Part of a small language model's weights.
Architecture: LayerNorm before each block, rotary positions, biases, attention and MLP in parallel.
MLP neurons of a small language model. Each row is named by its layer, matrix (up: input weights) and neuron, and shows model dimensions 224-351. Each number is 500 + 50 x the weight over its row's rms, rounded and kept within 0 to 999. Numbers have three digits each.
After each neuron's rows, "fires on" lists the tokens most often at its 100 highest values on Wikipedia text that the model never trained on.

L5.up47:506538569493436419514460473517550503514494499522530528489528470432409550520480552488462487590471536569610561525514572454486556512553489505373615419549444460594502553441459461557512501508473492523541463568509475453569428555523589452493393556498598514476442542467525452391543459532428461473496502482494477500427511487399483428457516545501512509576561518419554514501520424473479501473533
fires on: "\n", "an", "rat", "all", "oth", "est"

L10.up413:384413584484476609503470570497540447462483543477477448504430431481535518472536440507516457546559582523500492531491451447450503529546512542454535493474502487479526510516524595462437558484371513475541503550599515542437494455472578476498556427507422481483475567553386490454445530439546463518472591487498560447526527523484467463501537560522445428500507572478427494606447390524478383525487
fires on: ",", " was", "t", "\n ", " let", " At"

L2.up1411:527542561506468478535460522535480379490490480427391497476488484424496502494502542540448494485412524423433461547493481489434560512409590545416479446446490556597478493511454508500482489547524549503491410541511525487569424546562430461509443467513403423443428481504549404516426533477543461462496600479521510542429537538481581441422511445452447527474453414497554545531488569517570571489437
fires on: "es", "ius", "ton", "ann", "my", "e"

L6.up525:435499382473543513611477501536457548391488442463485432540479526380523507535505478527497590507362432482443569521474518476488491433472586471616466481478524517503540467551509505456565545491464576510478522604538523536412552468570465519425487515439448475562501597534473543491562511592626432434452543492520452571473510525502611483485427491440513451521466493509500413483440527570577559506558
fires on: ".", "/", "o", "oc", "ing"

L2.up213:558565445448525573528495498464657448483492454433589548583525491502476520511574439505403457476418487497555467490509508533518466538450592554466573538469490459425448445470444466537476454491509412517410434543464508504504531459416547586543455527555511484533552433427501538498512439460430503588532472473474447461503587542525556505468471436464545442477534566497543555553513489517437486614600
fires on: "ax", " High", " Catholic", "ad", "ü", "ower"

L10.up1230:559590511565611555423515521582529407504467542542511475526460619452551487399560456456420448572491409563544575501483614617491579488493427459472454592423454545459475488500427519526395525492466475494442566500607441469561411522487494529510481515460501490574547411459451465569461392442513544438523566539432478487555464527486453551528456495478498541425439492497469509564554437473477513511446
fires on: " to", " N", "\n", " Mc", " a"

L10.up1479:557513445430588508539413465455529538437457553457474497554543623470542589484470503522458455652484499449398454503540603595456496505445527527511385501439483550446489402392541570562419561476513552462568453436466452499530425477461533528496487579542474497491522405521457525630439494436530497571428523392558498492592514508566573478464526542512492460537407487596442508493479483584490459447467
fires on: " d", " D", "D"

L5.up896:487540539451477466539540449444457438557471511474429452480562511469499445465501505549482555427487490663480540427488492531570456453507474450450535591504491529500479484549523539546519532434455505568534463444533473423522453440617444507535482570507554532498486511514438518452567446505428454549484551431562414476480566575485563522509524518510525524605488500521512533561474445535459543487623
fires on: ".", " |"

L2.up1007:476479484586490497455504478570560565513503447477454396435573496502410546525540523481481450536499513496569474513562557487507486520446517407491530447514491563505583473579502466597450506461447572506463444428513517518473494420472543485462574568493514476430503452576544506497422574378530478547461495474515589491561555527433428425501471393489479478504544441518554454510459542528526497488439
fires on: "ly", "ely", " now", "imes", " then", " also"

L2.up283:521429504503411559525551573370499545524467535450491537495495529454549463547508554529491374543548535485610563515481503485488523435474533460411464433508399454509439546476453495538467486510477499543488465493524479401447426502511559541461526519433508471537484378451477507479492425543534505566580486565521395597508511502497475508530603529537424516545428474540402504469485464578509587496537
fires on: " Total", ".", ".\"", "ater", "umber"

L10.up1217:522494609537497490505561575553609501510507494433454574423418431482584606479526565483466538467439560481579461490505438448485443473546423547428533443564519560635586430502470486488470566558443508490540605530579461481442541446485495483507473516513483499399474553604487521440495585482538526418416489505512506497427441497529528496487508532495547546578550452357573540526455497504457401475426
fires on: " H", " S", "uz", " B"

L5.up1180:464455476490459484429385552386511525582494455520511441485460446482522433486500474496511460589517441518502513505484556490423484531406474489517534549521593497470465630531470495389551474487500603561470547485521543457417430458547499549487474575391492357506528499491505498507497481422503389565534494562566492477559531398488588485524509463482523481525472356439544537457492563401524534469415
fires on: ",", ".", ".,", " to", "ive"

L10.up177:455445505475516534365520525524506529528427425497546553555553513521476510567543622485591444556506527437487477544570493460422422526580466457497528475555512533516548496395555527533465482507507372484531494564514505526563473462492487473445403459505447533538559559418421526438468481489510439575451409443507500441515490399480469529455491484566551492478518503430582445429481528531403560500479
fires on: "–", ";", " |", "198"

L10.up714:488568465540560556475495495441462490506542442488551525539495538488458513499501465584594420612448447566483463483528495488591522519525503456451426442566510496487479515479425526576472512525519574498505449486523486496588527530594477584346444469372497551469512547599559566460574423457450461468397476559622517513400393543491442525440491531463553547551557519444449606523547379473510532522495
fires on: "or", " Gl", "al", " soc", " gl", "n"

L5.up1158:490521411477443466496461493600474513570432496524510504529457534558361554515479450489535513457576473448564433454499502472538549548463480467489507458522562465493449497490489447513472556510478497426463491467432576538483455438552448490542419514499439511404504552519422424548472504534545560501469553593442410535539488478498552478519513572490498487448499408485537545500524443479546505506513
fires on: " of", "L", " port", "i", " treat"

L10.up872:558525542481498510520565495443539545488449564498460568542586490479478449468524578482452498572490562536413476443556579534503527525485462395580546442510535521518501416429466530469458509480452452578579435495375567486487519506476433564480469497380488533458586504491452545542453493517444470534451437553536530597486554368564504480400488487486481620475475472545422475503514478544476421552424
fires on: ".", "′", ":", ",", "°"

L5.up1523:552544549406453480528520431430441483528536665442440494500514444510466538453454495479557491462533520351554467513552517441541541462489548499452553517498463522501477461475463416447486551505485554472598542522493541457515500452502563602519482617527613499441519540566509471503484570568503519592451454464439487532575507507528539413499596602467499568549531612499470505523589549548396485485623
fires on: "\n", ".", " |"

L5.up126:476506441510469465495443513544476614462497413491540437457475458527518562487485494451540545601540517475428497498430510527539469374488449613429478475519523546469530594479465441545509543465525497564519504465451458511548457590468426424476447487510480507579572471474481533556432504508536492594563443534478507415437468568425489522548463516521539530542479490539442588556447474516504524571488
fires on: " g", "g", "G", " G", "og"

L6.up1039:571391568501544487547477627498527492568604455566611516504445441483476533528542557466524514475489483512524473441490608541588424615492579482573549508499481556533492453387500575555392405494399555515538521557433449491486471423437518542523471413429512516497550509452504500474470474545468493572490532513495468453513548521486407456521496626438589535423457564443555530510469422531510575465496
fires on: " and", " of", ",", " well", "m", "f"

L2.up258:449423520571474439522544521393518504368564551462485555559485562490519559515546531419453502548393488543384447480532507546503505460422485516470390592433453473475489482447539516444566381449548497573486580542545536446508453512494535492474463572567472528564488537522522452606435508495422513497510532534471475531488421474552522540513500532381516464517468524514560506548510521530496548437607
fires on: " World", " life", "ow", "and", "ood", "ord"

L5.up1451:536498440484499455554432450540614585581590532518464480457436548479509601532512479482503458538531523452557495550553474403462566439485508562451451477486504571511532494531475488466432519512540535477465472458464560455528490559494520415575493432432504545462532513406617495407474450534436570475516429443545489467435483612471533537499464564551516582477441479409367509471505447505506552460452
fires on: " from", " to", " |", " and", " well", " third"

L2.up1426:511473519473437549573468538439500482465390473525605391492514492529573436465442543489434530533518526475475501491477508446497539505468510382431447535420504558546509506480592548475542549548540514514570551476425571520512460505482550462418611469436444476484498400484481536387475607534370502502438520544490510490469485540556518539446692479510561526528533475502484445467476453475548500505517
fires on: " Gold", "ronze", "ai", "il", " Silver"

L2.up113:542559444418551574636561506487475399573439558427456409456390549454556538459510573460550438456494379483549489590575559518581501481543429579493534407574492568431532461545426496443520447512548499487519485492373520475481518512519530455409537501489536486366527588573512459546404569547472452434446508548514531520512460385523508515518479511501459500584513435471527483489523455628532592590551
fires on: "s", "an", "m", "ud", "ose"

L5.up1094:583580528480456473518479457463558592480519473561455647560492482464445523550448488451510539466400411596502395541415523533660424568616498492501549480531538466522477554564415460534475482532522491471485587554524443470587501450486451529446437582451492527459503560525503437538523503525511525451425528517503419578577597470497413506586514509510547533436454477454482442434475469504425464548582
fires on: "i", "in", "est", "rit", "is", "t"

L10.up1079:547447506497459435541538618443495473495513404571601539519430495421547625474495479481465468639464569472550489502453497548434432485455576468480573520514509558545548476481509545532405535499468515543492576504541494535461458510490431524454540489458483508439422494549449531469527545545489484499503472485554536447416562501528541488510438525511496426452487461510473549495472534556611535438458
fires on: " B", " sl", "k"

L6.up1007:447514526510494522498535523545432509611547580469483501450522402497520456421475445360527531478542379528459490474471414515482531562502490537498449442565565448459551547444482471517514516506548503479496410534470513442488472472609544449528548394574493517489476440520522438505474584543462522506472473540508491492514549440468459603465564567490447495488477530557530554536450488547497530507491
fires on: ",", "st", " of", "he", "ro"

L6.up706:452528494464457429506515564596520393519376432530474549466483530526460487487496384513476500406372521508448487526513507570425553466502505440449490423504462497501548515468477518513487499542483515579511453483478492485441603542501456487521528504479444378563499520503470499607498524553447471504538510577546594569465569521503523428602532486547535558494488484459531606464485484493489630457516
fires on: " of", " to", " in", " into"

L5.up31:595517534458527540446456510508527512565497494549458461445475550367467509475495459453584457533531517490522489446574447524382517545488533494393553404505472484550501431459488519524449436483524506532555503609507441462600479511533491570496515620499444491412512532506449488473475488469441541594491529491529445498569476503555509468453588546514448487566484482533421552527483561493508459505545
fires on: "\n", "."

L2.up1278:481536473534464495578552459456584552512545560514451524491518583441493435468611475427447489481487633488483468474359505503479542489584430583482520424464446558502418492570476517479481527426483513416405526568451473446519532531465466408446439550499428462535500487492479583515555498492539449470531509454509435538513427471485526440515567432423520539457575513418555422458565429507609461462534
fires on: " both", "oth", " end", "s", " two", "ither"

L10.up1074:548550489580446476442490557535504453538548507440504453496508427454512518441429478446456479590539516495531404552513456576459493513455467446498522467591504555521440464612514529422438429570482467611483453502436597457474430513541442531502515540550445493450527556530502479491564599494515447496539483472505537413455446501559428521514495548493517491409549536490441421462533386543478551471448
fires on: " P", " M", "o", " an", "a"

L10.up1465:630502467420470460570519453539435570537509544514491523510572487485433501423446580520486552570519522478520580487506512506455465393533521449575583489515498530497594510376467567563479503557442449442524488477431515414508487515573453502516463561393542380513541504439608553500402415519469466504448511523470511543497531474528553437398346461448476521523602514529393563552546503432493631447563
fires on: ".", "′", ",", " p", " New"

L5.up447:542482448431494513601555440513452490461445463485566530505553519488354509545468553532436485504559519537583489546480539491539402573377476482518563505562522489635537524566510526556544492494549492529516474465550514452537529492489480551472502452527424589511523413477535502484517509477550484502546532456479441534518465534479405503575566482490597478478446556454413493408489414535477462427466
fires on: "or", "ing", "ung", "ow", "at", "ug"

L6.up888:505541487566529499566580526532437564571477502459531535529384470597480484476550573438456476422476557467446420515529548553537539513469487544569536470562570487487561585540460515508417555440504552466518444508452453474490508438537472486429467563524478474576484518494516455526418513462461463599511530466464544503532518568445405544458498350508517475507514481526510574484452500502443509499497
fires on: " also", "-", " Bro"

L2.up757:495429644568491472522630519508453481457458453509423541512452381466457524485576596394544569398538528538535474528499519588431428482485509544426600433515505635530535528471530514517453537570495501475507501462460508398611498513544492444465476493493483478429516546506509462522449483467488518463403551553451424484516547598531527536447473358476516453445529488499475481540461565505509514572548
fires on: "ann", "ad", "us", "aus", "ius"

L5.up780:557472536418500496483461458529578543435536512552509584482388550404572534541494559493524403517530487495532481513536540456523408501452514540387519553611497476568549512443541402493482459447505480591581545568595482381486504545555527499481485580497579525476462475468451470500518492536525503425474519476469534564474453619492517576522486576547464469624461524539397438503587581505492567444556
fires on: ".", "\n", "\n "

L5.up897:437570441465487467428511453436540502606508513448540424527547499477533535543602477439492595614578461614538433481620508432548474527503525455379528518441575488417465409505482453515578551506386527544505475474553455364465443467531517539443552571483543534536488486497470461469441394440440424584455427438449416601482446549478435460509495495480476505503449594634418504533498530488473470479507
fires on: "\n", " |"

L6.up1319:479436519529528446461415570468461574519505605367464463431456440449623514469509540446524506442533550505490518500524477540423490513445485419437404460444429510535476493491530435491506541476480485445615518520614458534469528527644465499503519653489519522506454550425395421407534512553492517478572510491494512430484512527451575503465558441521496556523512499471555442488580556465504570489505
fires on: ".", " |", ","

L6.up1451:422474397521458572548428523488518548532540586455551498446499500452468528581488463479447389447390501405518444456532583582548463479516530501527478498498579424550534490530615500398556474502480457596447501501537483441464513564454440423528507521563507522467550352446548549351448515511583531535509537556528532578540516413549435475515500421506525443538460465446415517435542502586494602439501
fires on: " that", " for", " over", " in", " de"

L6.up841:443580431512495457576414532443449485435415537467449596474543547570559543492466384429531558500515484525444583500482479433500592517511508586545463525483552419601498458533510470418568583384460481435505490563587478536489488422540487468466469504458484435450552428572552529529519585476503646487556527538381430512525550562484451466514464526550515479575439475477478561556441442530514514440600
fires on: " of", "uk", "g", " called", ":"

L5.up329:468485482463529489494572444557503569619528596477530528487500493524566550371509458448481561432530425446468490442522546574492461587461497436539504471473572464541485438404473515531471555380532459524538597504474447450460445437542525465541470474578414612423513537454466520527485536483538534511498563455397532559566472597460361448525483587492460493386468400525504566480490470446472591402449
fires on: " of", "l"

L10.up775:567497547434559489472604515488520513493542587595412482516555414546570415492513430356480438504507535478581440414453530481476472596478578495444539435411416480595569461470486531519491520475516396533557478527472445447418464440524580459522485484417553542408477526469540533470500516497493530494475567483440480515496478560577438475508549502588564485443577506526569528425429453460516556502480
fires on: " of", "ic", " and", " Pr", " on", " to"

L6.up1248:511534502565454450542506423542489449609468595438523480544562525557495498540448525457440567437502456535488439558501614542554449529485541393584529437441584445445541543558490546470526471534477527515481428509460422554423566502511564453506528530461451489575483484592655474524506479486444493514500444575546437473535563474560503600561504441546533385478426479409502531502468420454514445513484
fires on: ",", "-", " and", " was", " L", "L"

L6.up480:386451568529478536460495428529516514471511587457497538521447496436571572496531478461526533515525503465488563434468483497563520534524400444464432486487479471475522537448532485517463460481489543445475567430476574565477513512504556464503503558455477453496664571498502433442521507544501535553510540388521541515510387516535546420428532482477476543418559550482564576474482489515579466477568
fires on: " be", " Cor", "or", "ur", "ar"

L5.up1139:388421542431579468498487558495639440533488534570539530524477638538592613601589407502414457463503566475469564486545513514500566484559588576384454561466494428514522441456416471392481498507481521559522437424474561488480583544460453462502513495441487486532514386428561432530500545543420510473536493415512439554530430462462534471546495492413492557516508486466524487521410485533475558459542
fires on: "-", " of", "–", " (", " to", " K"

L6.up1000:513551458560420457520491473511431494456435576486520590395485545488514538419476477496534535362445485536586497506519531522499565478436490478459523523550561543497477466478485592636446501425541512546502461527539578470464465452534413539513486488510537458571527505502520588495608454550467569473491518468528423484454474451521470478527575491490605532444523535468527481491463433595587500597522
fires on: ",", " |", " ", "ist"

L6.up1099:456465517498450456459656467472446485564337562528467534562534506499538529472452405496457558505576503543490469495513489457441530473501439525477589558568555476493443510567456532528562516499503491531563514430489532503515426386525599514482468598488563513519420588556489494464445509545469482568428529543476565528525496505496564468517573405476523447513500467428450464476460464558525506413634
fires on: ".", " |", ")."

L6.up787:547515601493522534547385524452443515388492469506430432569513507476488540476521388482438491486486512516408439489488477540545509509384534546544507521460557446528505458607490488439535483495488559450566415517588544484400377456523481526465437491442543449574576548541470539525640531496502434439505504468511447467425474466499520544467440447462521548525546467471422568535499556549569495494540
fires on: " of", " the", "hip", "'", " in", ":"

L5.up863:494471467457459450446472533456474448618445458477540494431509562458458545466503537515535514586466423596567582528500432546482424461410525512504429502453460496472469531522590633595482535507505478422529491528486481508534487485543538442433520586492515457467469518533527516443558576508464520558477443523519408550464468466483585550469514506502553566477535465446580609582531436366494632519477
fires on: " per", "at", "n", "al", "er", " Christ"

L6.up1140:496555576462507541465531466527364525448468493475441486552493500456522537587514435434554508501555478453515516441544559566518513543521516483470492462533528520404446516540507535447435516454436553504481463555524510547492489363419521618446554509477585567433537511549531417428427494438604552539478443456518474556583495543462428562484607519561494384453440532502505548427586452577512494504528
fires on: "\n", ".", " |"

L6.up1021:542514501476528454532445548498390562466458443479466437503478527501531570549563436466538555530398560598387494528532537572489475526427474455592510537575451460539482389542517486500475550552464479549535401530438505514529480414493505515548502576409431542499546487473537544449553559549471508494540498450432458440384525562541494575599491546510503456504508547424419492538477537571484483444455
fires on: " |", "o", "or"

L6.up41:555544470432554427352528604471515503501537485534542543556476473489486467495499544451537471525458570529443437418446475625493538531495453486522516495560417537418500459537455496484545512523482488420530504475531455647475426515511454539416478516579497505425507492509504397505601431505396445516538522499525438518473439490549528487538538557420453494534499527466583494590605459529470536431452
fires on: " |", " and", "\n", "op", "==", ";"

L10.up162:541524513431423551503527460423443518488480474539465472424563528475585537419495443580557524567498500533449425484427454500407473448449528368457495447484542539528435593478607469495494496537506492508596511551536521457555494485537489466449512573616448445491386601526541518465533560471519489568486483475525424510489602439562514579525466594540590512434530522561493543471488511428399590479471
fires on: "20", " 19", "ent", "igh", "ess", "19"

L5.up1465:500449460475482532471489511553470523476526539456486540496504497401520483499481532521547522547510398477443516431556444497441541535470470492526514487525543577481579467557518495533396459510572508524480431523554514542484567472505559555453432627426568547416443463509467542490502467506491503512499487479496429541503517584504561520480511550478458509484469495495476441509530507429546542456515
fires on: ".", " United", " |", "or", "l", "le"

L6.up538:498538549429503527554495468522448537498471399523602510479466441383426530501531500508468503499622605596585468524509472454451592409497491521578570483537425592459470468519489439563520524487500593597524489547442509468494505463464517464513532420465544555556458545483431451461487513528474530561510603501522493507567550474565440562459509486465503490479563596580610505471564448486583485507450
fires on: ",", " and", "ine"

L2.up476:535578501483500462436512532563534635441572449510496454582444554453584543589683501484463498618489450489531627499486479405530468533534553546525515506475416475489464460492541430505599518416574514442504445535497535438504483497583361482512407569443507496493453436483486442533521521339545569397586506427545464437484459427507499465584503512479448516437587450539517522525513563582529484488502
fires on: " rec", " resp", "ess", "ff", " Rec", " Des"

L5.up1131:485432515521516519470515395426550502390465412522417545505472569461578536503468495462503429507521541462602503529509553525485524452414551581449489545560505515474455499543461434595464557576566431446472515526508497443440510505555572455487451523447527410443430568502542568417509576531580487364535511573574490489431553499494530509466379533515376503525518514454421459547497500522534422484470
fires on: "0", " /", " to", "ur", "o", ","

L2.up609:417533434453431520436443586522479590506541465476481459513467515531421514530415527480533535382471459492484519492452524445516469484527489482432438513512531522437514500542539459458588542509518453507446433401456534515505501512520511494582486503432464401475487476512433624582548617422586554519481536475534430485497447424417514425530462528507434536532549467592485542506556542484499609487554
fires on: "elt", "ter", " Li", "ner", "tal", "eng"

L5.up1007:481539509513487550548536565436647519506548528515608429488508566570469387527515482615454510433504462498517560508554547484449459462598515488502469494509520563464581535519520556468496483495481460546607517528657519566597467401528488501409525403420408426473514537516418475473474506483493449619467501490378527522455441508533497484471434477474522393564502455506536445538470419564438534514496
fires on: ",", "1"

L6.up552:534539510506489513438393464497474548553418475522436459463555491550495520440501573494468523557504383515476393453512476539533485589579504506472453473503460509432554436499528483555544404465465448576533494505490492409470432446560451456545416477420519497540518567399453510466572478496445559521545514513474604415534563523478573479452568354544460505538513434470496445607491472525437558472494
fires on: ",", " medal", "b"

L2.up744:530638517471500500589497551499442545559464526429489392409506545524507462475411529515487413446478457647544477545446479536520512582564537533543501477529565506452441462545474448470544540469473528533444498523541455493522418475491517440476560548484494477501452519447512580517409495447488528581537501520487599461522636429424502436435505540503439402568512490514543460479462471514540487484503
fires on: "art", " UTC", "m", "om", "ose", "an"

L10.up593:468469509429523504517600538460583499523458492495472532508555547436486479484535456532477530461548636564505547532481518536466464478541488474499471473503581571595491495594550438623448532438411514547577463655533524521458484486527456443529533458522465548500548555510495511474543492478532529466514509547517533527559524513571478580504475558486480531410446520517495544423539443467505420554468
fires on: ",", "),", " –", " and", " was", " -"

L6.up0:552446477422532522491612422577552467506497508465531468450533486444572620441447575489565507515472482439524488498551529423504473508506483518486420532515534472508440480509380524570540515534419566523530475437484512477560491529392524473462372385474456514463526555449432453485440459474601483571526486518536515536457486482555572484504445460585558474525604517467521453399514464520543544567477
fires on: ":", "/", ")", " com", "-"

L6.up1517:419507449480542489533579503548531543550396460426468505566513449465513533481551430442525483544527514429542452517477561457451588541537426514442482431502487467554505497478462485538397516476478492564511503542557503437434562489521593413527465542650513480421477384400458502536437552449524558496514509515522559477386418568489524489449495438510511499487509432580536566465461548542495570424453
fires on: " of", "rom", " Pre", "ag", "om"

L5.up490:498585440538517507460483499543465363512462541407378445519440569412482558554448489517435495568571492534405495498572417537477594405512640584559521450438608533446485419499520491448578559670560602547483463571461428503486454500476474395489518488453460488437506506460498423507410439448461476532408460482612534509533488472525536512585526509463524542501488474476557534517468524516578468416487
fires on: "f", "-", "u", "em", "om"

L5.up540:479516535415422547445510509577543487519459491475486569498530497504432468449521522546532578422526485502420505460594566490494460578410520523456482411558570567486503461468463416549493517526631486570519444502562435533506518496596509434448536531498550553472483485474469453464463441407451558424510454460438546545506523475550457471563461502486545530573529582566468470428584402469437475485526
fires on: "enc", " acc", "ius", " dis", "c"

L6.up583:491539564492527431478461558571471548544455612458522481409614546561477534501509550454552491489555422483543456518512532529564654496483575396436446560442496540516488434526399459550455514521539430560527537451566502503490463522616449416501490544497508532517526440468427512489530461473410589451583436414462526375493482470487547436478484483484505532486516508444447461540467468485487557565488
fires on: ",", "s"

L2.up106:552609462432540483398488531485467503462512570396446546509478501468424534432504479536534509557515515475500431459419480443552501509443439514539568399563484474559402538615514625511562496557530587417482404529512514427440520586523519451580541505633528511531526560396486449451534472557534454547471505446532539504595575513490512495495528443597516449447526495483468529496477402487601533475580
fires on: "ed", "s", "g", "id", "ing", "ines"

L6.up840:378459543535495489436518517438518417438531465377392622492494442473510525464376456421460555488405522505482454524532654585486525502533608473460397510420492473523582486528419471428438594438437476590464548461534451494479547496479541463469481553415452539589503380412606604451454456441573484506555524500564484502543497557518600568576502561426534528519509571470500508486553348531492573505442
fires on: " for", "-", " de", " through"

L6.up916:563525463537532500522434556566474560487437559439482497528424485495459528505512474401537473542455432574493468416494430444557587514509578404474518544507594461514503446437479495518454535533427461472545584556448601531521505488472522454506450456540526490414603558512418457325504475511372545510495518445410530379523515465484421498533426471559530387510510415443469502512415597519469512544479
fires on: ",", " game", " Time", "ases", " census", "vent"

L2.up1067:515550467496507528436429492550426542496536589458531508490519498488504522498509518518516517594491538410537510501503526521534488518476461396556498509556509478468512462526512439540522529494531572536502522454476511325477480530443450387406496448525510517560475584473521488463491435510412463549372516480441504531568444431509518505526549426519498538434562414453517459554502499558450490374422
fires on: "id", "ad", "om"

L10.up468:423539442509459487427451538511478528496471530464463434387495578514604589551507546491555386517505519456532461465537565485458552423647489589487538470517590480494492536500473464500443527482501478535442468563474489466484439551448512482592545495524521493539510476501508539523524557476547502477512498487488447501502512580643423481477489551456485598577468433607476418502428493463498595561559
fires on: "==", " g", " un", "-", " G"

L5.up1307:513456556553484464568586525560434497531576623405451401471489493459523490488374496516530551512583546473499465493637565500539570488539505545581567572416509527569520521513513513498478498488559488455481533477530568458502556541417505491433584496536492479517534489487434564541382474554499494485451444491517429437552526435457509504460598474475450510455504430526429426553577457538462523432490
fires on: "m", "om", "im", "°"

L2.up1182:523565505479487483522463519536393497520532570448445452455532566504491579501569459520566421534572566565488506510526499543484515575504604552561584412549517421531459528516509546596507467499499524378598505489489418537609451431382582412512478488504479541444518568421506460444487458492460648581465513523598456436453449468534497442528496485515494477398496534432575398570428443459501465575490
fires on: "om", "our", "erv", "u", "omin"

L5.up544:478430477487503439503409543562564521509492418589461507513577466593531474511439444465531466466380442518551575470483450496538499488409562485504502484446548560504523449527488561468576479519445491514573568514568509459483462515556525535547388468385526470460516492500507470584515544434430397447541584469373496447544526445583525484519485491458514510462441367448525435442459467553444499487458
fires on: ".", ";"

L2.up17:458521509444547543501496438525509554469552476550561463678452458493550488412520425415541421498582483451502511511533466440589614493524531518635447479477564522472533438496524607437474514557509442410515514569534651447439533485513472536472589530488479548518564618512533535502456517570467462491433539479548542491441519456508497559435455559578516594490582481556517395471475486526442541447437
fires on: "ild", " Tra", "s", "own", "ition", "A"

L2.up1258:571526557460548518510530445598451545488564466521517494609497465466440549419468491478485611470497540416486425432412514519529550490523414478372483465529418564523534529472433494379474549512522522509515445472441497534461415502425471408506557454535474465618473509528452515537538428505546543522477478487549507516519468565486559473550463510523498421592594558490427422517514454623543520525436
fires on: "reek", "elt", "ensity", "ow", "eed", " Athlet"

L2.up194:548505573493474412478445514489472490585462525515472463458525506515445489400476470452417482480558543517445521426504426484451500569476465436459401391625467507479451444531503497475495581600481469467471424527565510541516473528467493494479456503541508523507492619492492452486488438517497512570524568589523499439472520564483563539597401451480443462435422493520480597455476439454462493498492
fires on: "re", "ut", "ap", "or"

L2.up1376:528555531476529482483473537499558518511441521592501547566543526490484491539402574476528448546552519537537532531435512508501491452561430411458484458360447484561451520498461512522548536486425474473542528411541586562469508513462472513483469423523510365500515553490498503499617525584511406445482500494602474540587493509510466537470527519505544562519491464463438548465550475435532490527515
fires on: " rel", " grow", " fac", "ony", " broad", " sl"

L10.up245:435444493566532426360453559495492529422543568570499504557412520463477464562465490456484531510509571490461486577511476494394471485519466523439436479498583455467613496475575468482485522430436526453525439429573503588443493453484521479476453448495449482502562502485489484408491478464470462558508541473551409479486403469422509593498517515476581548417515539500500499533625508513501524559492
fires on: " in", " |", " inter"

L10.up261:501468472424565507526463563485499455502388488509490415581561530438472467448640442529510507565549435490503535482420516580503516339481490422491538462576420444541474555425545469459486500574397532460538471529511492503451441467478415403484445467510558482462543447468492490460502467512512487552417434442497462488480546473499489471459522547585547513450508485519485609484481496508479434498523
fires on: "19", " 190", " 19", "18", " 17", " 18"